Part of a small language model's weights: a variant of Muon for these matrices.
MLP neurons of a small language model. Each row is named by its layer, matrix (up: input weights; down: output weights) and neuron, and shows model dimensions 32-159. Each number is 128 + 32 x the weight over its row's rms, rounded and kept within 0 to 255. Numbers have three digits each.
Before each neuron's rows, "fires on" lists the tokens most often at its 100 highest values on Wikipedia text that the model never trained on.

fires on: "ing", "ind", "it", "ill", "b", "I"
L7.up756:120134111178074117163104115131138067179178153135192183155135132133116148128112042070145117092073155124126121126117112113075091139086136140084145142137149160130085175069116146088088125133130123145144100081101135143105083042142121157113134131132159178159150091120121172171120190195133136142197175107118192146093123058103088119146104167157115130170089152118122109070135141135060149172190
L7.down756:113089080155079107148113094086119159123175144087106138169170131093112152111129108158143157149168111096081122132117133113117171127186093087117151122150090092161113071201080104147134112132162156112090041105119108159115156120176109139162113079182130087206115095164040173139140114111118099128136179183108147070167076109100126107114148120144116113141143124147141087171091094119145140081139

fires on: "e", " pre", "eb", "re", " Pre", "for"
L3.up560:113149089148074117099080164109140158146135164136121123174129157229144097087111126085136137109143097161095175152174143149096146139101128123188124140158155119130090138126123121103154161141112073165081096091104163091149100119059107075157118142111106092076135175135196125178085123175178115113080124184152097147204156174081135092131161157104095025138113115152124162115140178093126103142168
L3.down560:136117074148160146058094083073135136104111147101089108114111085119146084145145122107158075120124117185117116160073162133132217139144166145117087157120089171117137096112103109137100126177126110130070130138108120143130186107091158168180107147133086121171117127184110092209116120107081172126071197142124131105093126130138093225122117165161125144112170180121110129111102161137173120111164

fires on: "ed", "ing", "over", "us", "5", "if"
L10.up209:097154102105113110152139094179092096176134134138072128059187117071133087138139097076141151046121107110133072113100114138157119171118141129150129103136152152098146098146102191159108194117162137103193094142085119160155146081146114166125134110084103191110125135141145130121173151185109127108106176082107150096139093129087132166123126204081124023137113087167181153154147130097073144081153
L10.down209:129153155100123143174125072146138123130154169123132139150075110145116145039108083103138203115145152161172097076154174093205131113166107098115101129111079073135155115107097118119086171097122150181082150139095113121152092128104115182083147147160141159176162155186117152166148107181125079161143161118159140051105164127124139065102135141126121160161181090117136109178108099169167069125096

fires on: " an", " a", "ig", "-"
L12.up216:054131117104079102164162146098122148135157097120203060108121075105109116140122165131121189097206170142116132116092120201118233119117100162117067110122156171137169107103125151130133106190121145116094109164126138064109144084109154132097117140099135120122109090120210139174103140108094124124114142108163167115131180181089120132097186095181090090126072126176138211147113097175101121162161
L12.down216:168145124083179168125096137106166203125070119124146112071069108134097112100205161110127180142152139136089121086059152183134119147130139130179104143141143107101136136162104132107179097178142122133085087116146165162095177075087119060081158145118109109144036141127118139125055117149174051207116200102152136139157120136197147152152103140118154148110106085086138116127077130115129145183144

fires on: " a", " app", "'", " an", " y"
L5.up434:093072096105140099118137169160123095178065094142125083139160071128100107127103138105117162133108143160140123127114113120116127124180108122109118088108109194161112083179175124112166137144127149105149140069120134099140086084169082124129148137104139119122122069192193187111090133127139125133141158119076142149121166175181152068197140111038108109144123160168111144165084069112103115203147
L5.down434:114171148066194092088167085130135208075123089132176172155131137122151137135127150128158160091127119154108094120112150175131131108138118138131081156122161091115108140111127107149105111168182146112115117183069098211127160138106144158117160130160117117182145080130144177150127123206109112149100106099129142115106100113130094124098141076092154156093107166123153159111111114129184128171128

fires on: " S", " L", " F", " "
L18.up123:139137081102191138141145068154153126150130154155145194089154124098142083129103110127083175098109111153108125162152053186100122130130144136151180153127162120147126102097082154135155188113154145181152168104144147111143159107149085136143068189069125149123198154171123191146166125092114095087084104136125157141150153155177155139117174102171080127167097140137132142105164090196152117121142
L18.down123:114138116114067118130137117158130097195085165107140130085126102169123140119172152180131095091140076088118082135095151150139117141096117125137094196109132083085130181065090110183070120165101117140113089142104198135162086133083159150112156154121142147121146172139162105134139114081151158169169171136061129143132096188107163089141153159072176085136178084149127142137101145114149125152131

fires on: "ing", " Ind", "istory", " V", " B", "ed"
L13.up552:128150109119099132076104097149129130150104104148091094148108135165107141153187166131124130091133133171115159156191069128126147160094113134077145157148164080117198169066121197102145129123115184065131065109144141103112102117149133143156112145079109145115153113119189179148083100170145157113135150154119112079157129076105089148175103143152149122120060096127148130108125174141093101169158
L13.down552:149118191112121112153115123136102115115154088134049183078162077111152145121166063102154115158138232087090163101136248119128122145133196117135115128120063120137138147074098085105080136113104160130102095154115132155148075120104136096073143137088125090134117137160126142204107130133115113129160174160124121080141157193100176074108123114128148115101125184163129158125143155160153142100155

fires on: "rib", "ee", "k", "ision", "r", "ed"
L9.up573:154178132106175086121084138108166107122097124090076080119102155146039085117129148117147117104041139163152129115159087093104123125133078103153176097146185130153103133129083129171146214140141145137103160068148139184125121137152202204094098157140132132138121112094158169142101151108150096137110133132089122172127195097120108179095093092148156089119133129114120096134148142103179091100138
L9.down573:202115142122122181114123169108136145108110126143137134121148093178113141168135139145140109151123088161138102146125164062123048142123096108161126144143101090084124132128133123127161082128160148061162105110145120094115136076044092144106080143082149086091118154159099112120126072126162113112075118138186126130137189166095073153112168071139185120137140157131164190161101133182077120165103

fires on: " ("
L13.up443:134150140178149149144184129191149114090125117115191180070093126125111104171090113144090149189133153129139166165204126114140100115157118111136155167147135111130190099083109165119110132181131127133118104087122136121121091125105165110146119129101114103136085073109067115077102184149124131151150140142079124092154147138130080135150124064153118192091141124232125112119159148069144137186143
L13.down443:091134150166160143161188116140089149077128131134141187090109075170166098162148103147091147172096147154154123140159150121144172141111123075130151155145106111132202112096094124127097125147143136144131075106093145160159114088073175102095136103084122132143106165060082087013091209177150129137102113143062107125207107139145062152144077066149125135122159112175102074115129091091172142149136

fires on: " med", " f", "ff", " S", "ar", " F"
L18.up500:156107111112171131126101088107112113083126143140131186136113134086155085148058117183158119080129153189090152165158065136117115172153124161112165142123120118127144177143099139114151118093153129149083114033165153137152150127104138101153098177107135170185177148135128129131122165070112129140091150107117095118106100134186071113160204151131179081120163139162129101155096162091146105069114
L18.down500:149143148093127161123136118128078052189169140112127085112129113121116123112172129133093124154165124137141121179120102140106104124140095202150094156146124063148143101110145106119026114098097155148143148153117152085139143161147122091097147110126116105093122099158175142124119137079110150078134130051138102102093096141112117114137127164048183123158185135113141151127085141115135140134133

fires on: " d", "d", "and", " or"
L10.up412:093123150102145169143161107159089139128109064140114164143114072079110161112157093116066132041106128160122064144050135105105100160134098151125163194172113121170174174119115154108102106224176153080102132135135115155115100165105094110160128156160138124127115149121141154139122219111165091120126137048075067122133154108135122125153147138046139093054079063168159106136142161110145150193086
L10.down412:077124095155077123129140131114158116097131142077103155180094118116166100108100116175125106119109127079098102167140121088176169162108147083115116051178093099105140128166092199174056107100105171152168181174125134109135099163104207180096147162128185166092133099151094171163118123119154112144126112174136133158171124135044172152139133152102149178102111137173111116166106105132093114183162

fires on: "i", "a"
L13.up624:159147108102137128154116126119130131110150127138122076118132140082198160086148146124150149134108085092131091132136187060143157089084119146155132163157108116156158173154182142162158141147155166104140118073125093103142118057227075093099140115123134102145160126159091160088129116096092127128237150110092154100142134102164168032087110153173084131097135066079154153090117127081151121140102
L13.down624:136143122140137125136102143156070107104156169144110133173179124112190102141162149134100145187115091143140115119119155102172187116121151061127131127172169123140108138094143133167145186057187163075176103144076116111169097126155103113101190088148105060220140182160095110097132124177131157104172143080088136139107130135126156153100115161101157079093149115084118114129098072150097138135037

fires on: "re", "l", "ul", " Pre", " pe", " rele"
L5.up128:121091157155122130094137111179136098080144166131099167069106168179116105083090107173086205084148088140149155084190128189156132149110116185095109208186128129180150156161071099156136102131119127158116126114103143076073134130119054149149091105147133057145118132148107122181140104135153126155123093094117097161173134152127161117140118113154128117111104053068140138109127110157127062100176
L5.down128:102130164131114127077138096144183123101168191145062179106099093142116086148144119095149129067113101092133123157110180136164165158098147089110075151121052203132097105137086120151138153138146084060157195095093196105118170179114143125141116141118057067091137113139146095127128125084113163145129146180114100142187133109080132192115075170146170131175174113133112135087111110117131126175206

fires on: "-", "ing", "d", "h", "th", " of"
L15.up162:074104111164119160106140132057188133117171137174148149182076156164130189164134118143109140074085082085108095147167177152139083128116140091091121164164208147123066089090041170129124121130080170180114153119091125081120114133130147161092162137103159145119159157142130113132107157130146135108102109144166137108090163122178163150103112095161113145121130088118179127137138133148111089163123
L15.down162:101057210161101201144142134127141069078083140119128114124107115117114182153105131175069139132132106148132099052136163136117120149151136107083165127148198073184126176165127142131134134132109124104159112084135147103172085119128113142128167166117107129144141101162120135185112137130142097151082105080082086115136084109155102182114119099203129117166136172138157131095081074188146146141177

fires on: " d", "d", " D", "ze"
L16.up174:106095135100218140117163127098148115171189115187118109156045160114138151138156072117141125091139101133106178144105089147194148130104146093129164140114154171144158117107093051151115112122168070096155214113176097076149134152103136120123104071167185127113115133135166126143138158080129085148147103155089107132156108147125097128139138136138100163135117088179097159153176129139129152112124
L16.down174:142095138197174129123140110116145138093092116143087120101127117144172162083154093153096090060138114178110170091112125075130167154152112083144051159156158087094183145118123184105101158134106074126155135126085128122171207123112154166104123097167156147116159162117145106089102138169135159086078098140138136125184144091087152108130088213180168180140083102161093150153154107105149159167124

fires on: " D", " d", " ", "D", "d", ","
L15.up534:125116140125185112150136155121077154089136056207168106181129130104098170098152109133093147109125092136091129106122152102123105182121063148136125157151133105129067164084102156123189192169154083090165182101129088136179137210155149060060110121097234131119137061099120192170153187122166107098158129148088110138110147112149110119109135146144199121092136065161080146174126095133134124106123
L15.down534:079060138122109142090130107095195140140106119079120112171106125131188159106105114127154118081151091135111159142142121103139162128151143126159137091114124160131192143127134154050074196151131089118174187150128081091153133134140136113062166165142141096098169113093042086171132187048092144152156143151162107082165157122053111182115143125189122114162139076135111075148079133115164174171130

fires on: "ing", "ered", "es", "ed", "4", "5"
L10.up665:085143087150078192159133153102117130168099142105127214148169136117079137135140095128152141117107115101132135119153095156171146103074120140070179124089168153073151111150098118181094127117127111135125152135175066106128145151135115111127080100091079140144143102118158139100098206091109105181183104159064134130126143108131130123140192141146110096132089118214153159123185168118100100073108
L10.down665:131164180082093103137108109137150069180167161144149114118139191110082046113124143171138139050161125119158206128091159158136124138185130101142109112031140058089122160084110159078136168135090113083073110133073127154162118092148084169171148153193111119088182121202123131082175116169108096130113158165154107096103140118141130089099090132149124182094154101099098079147078098126145135089142

fires on: " W", " (", " w"
L12.up709:152165111157108128176124115103070158104140134157156150104136138117135126132096080158128157120124129133106139166148127133130119162125113116142171166153106186149163088084127163161120108137145161168171151125133068123151102171070136133115205145112086112153125052111096100080127110181143097142141164113004112125185094106100082117132110056174130169145077202184134124120102147096124081150146
L12.down709:113120140128089208154138098142104118074158185116140150131125118125100153136203121136099154131082108109143144144137149158094140102068098123193142136108090128154176136091086187138134138116137167137149122121128133110147130067086181125151207109120063098109142110073124091063118155162101101132126057160087087110169100147079047140126123127181098173139159150180142042117119029137169124193138

fires on: "a", "ur", "i", "r", "in", "or"
L10.up516:147074127123115123121087098048120107131174151094123136177078136060106113109166195145092134132153087164122092142124130079203135126103173103172195170166152102128133153099135119145131115108157104092181071126161120149130146172184149179056135088130128082089134078132116174153129163150130110136153158151109106117118121075126139109138131175109097117074122108106125121146156188116136165144172
L10.down516:140186093149108152088130149201120164065158151164111109121128113146192130127093104147125111168097093104098100110131139084152121134128118062094107114090140112101057101130081132071094198113120163171148162182093126186119149125062120152187151104132130073176212180152133077128157162117085153091179129092085083078080087163164130168131083120168091112094156148130179161130102082139183150145119

fires on: "ed", "e", "ing", "d", "vel", "it"
L10.up530:125076120154130148143129131147090086151133081075095101151078139087133173134140066101145097090133120103149119148121085137157063197142187084112154089173111135129123172111106084091152082176161145128159055139083077159093129138210136113102169131152160139153116123131101130114125208119140114099155142114146144092150159042171137054145086090104140180141165096161226096146135150155114124133130
L10.down530:152075112151131092114133126194088092136108134094105167109137113121146174112163111155163121158158105117116077056165123096135106097153119102111111127067136137151145118169102106191127115162127124137113122082154107134216132086157157160139105150108076085159100094141156137156137111167095100134076101148140173109106116128107203103115153058229109116174154144118162197179152071103107148149125

fires on: "an", "a", "i", "u", "ana"
L13.up646:081105102124105131149104139086095112168133151126122126123126107119236137074171158206158081208154096138148174103143155126131136150132090208186135109149073134129178132124104139144073139113117123125184154125110121110127117095217130176105119164109171129140163113141110140081089102197136090142138137151100082097091057149156147088136207131149118103133115055105125153119152131142121147144127
L13.down646:133121104129159135110172158098167156128097118177079151084129084096178111139185086123070114101145097070107192088088166103201090148092141093090164100109173106156133138119114116114119161126113125130204095172101125151096105132086097098214213112118069061136121159097148092117152135122120171096133093107172082117139130075114174163125086133109138130144156160128125108131107098121115083136170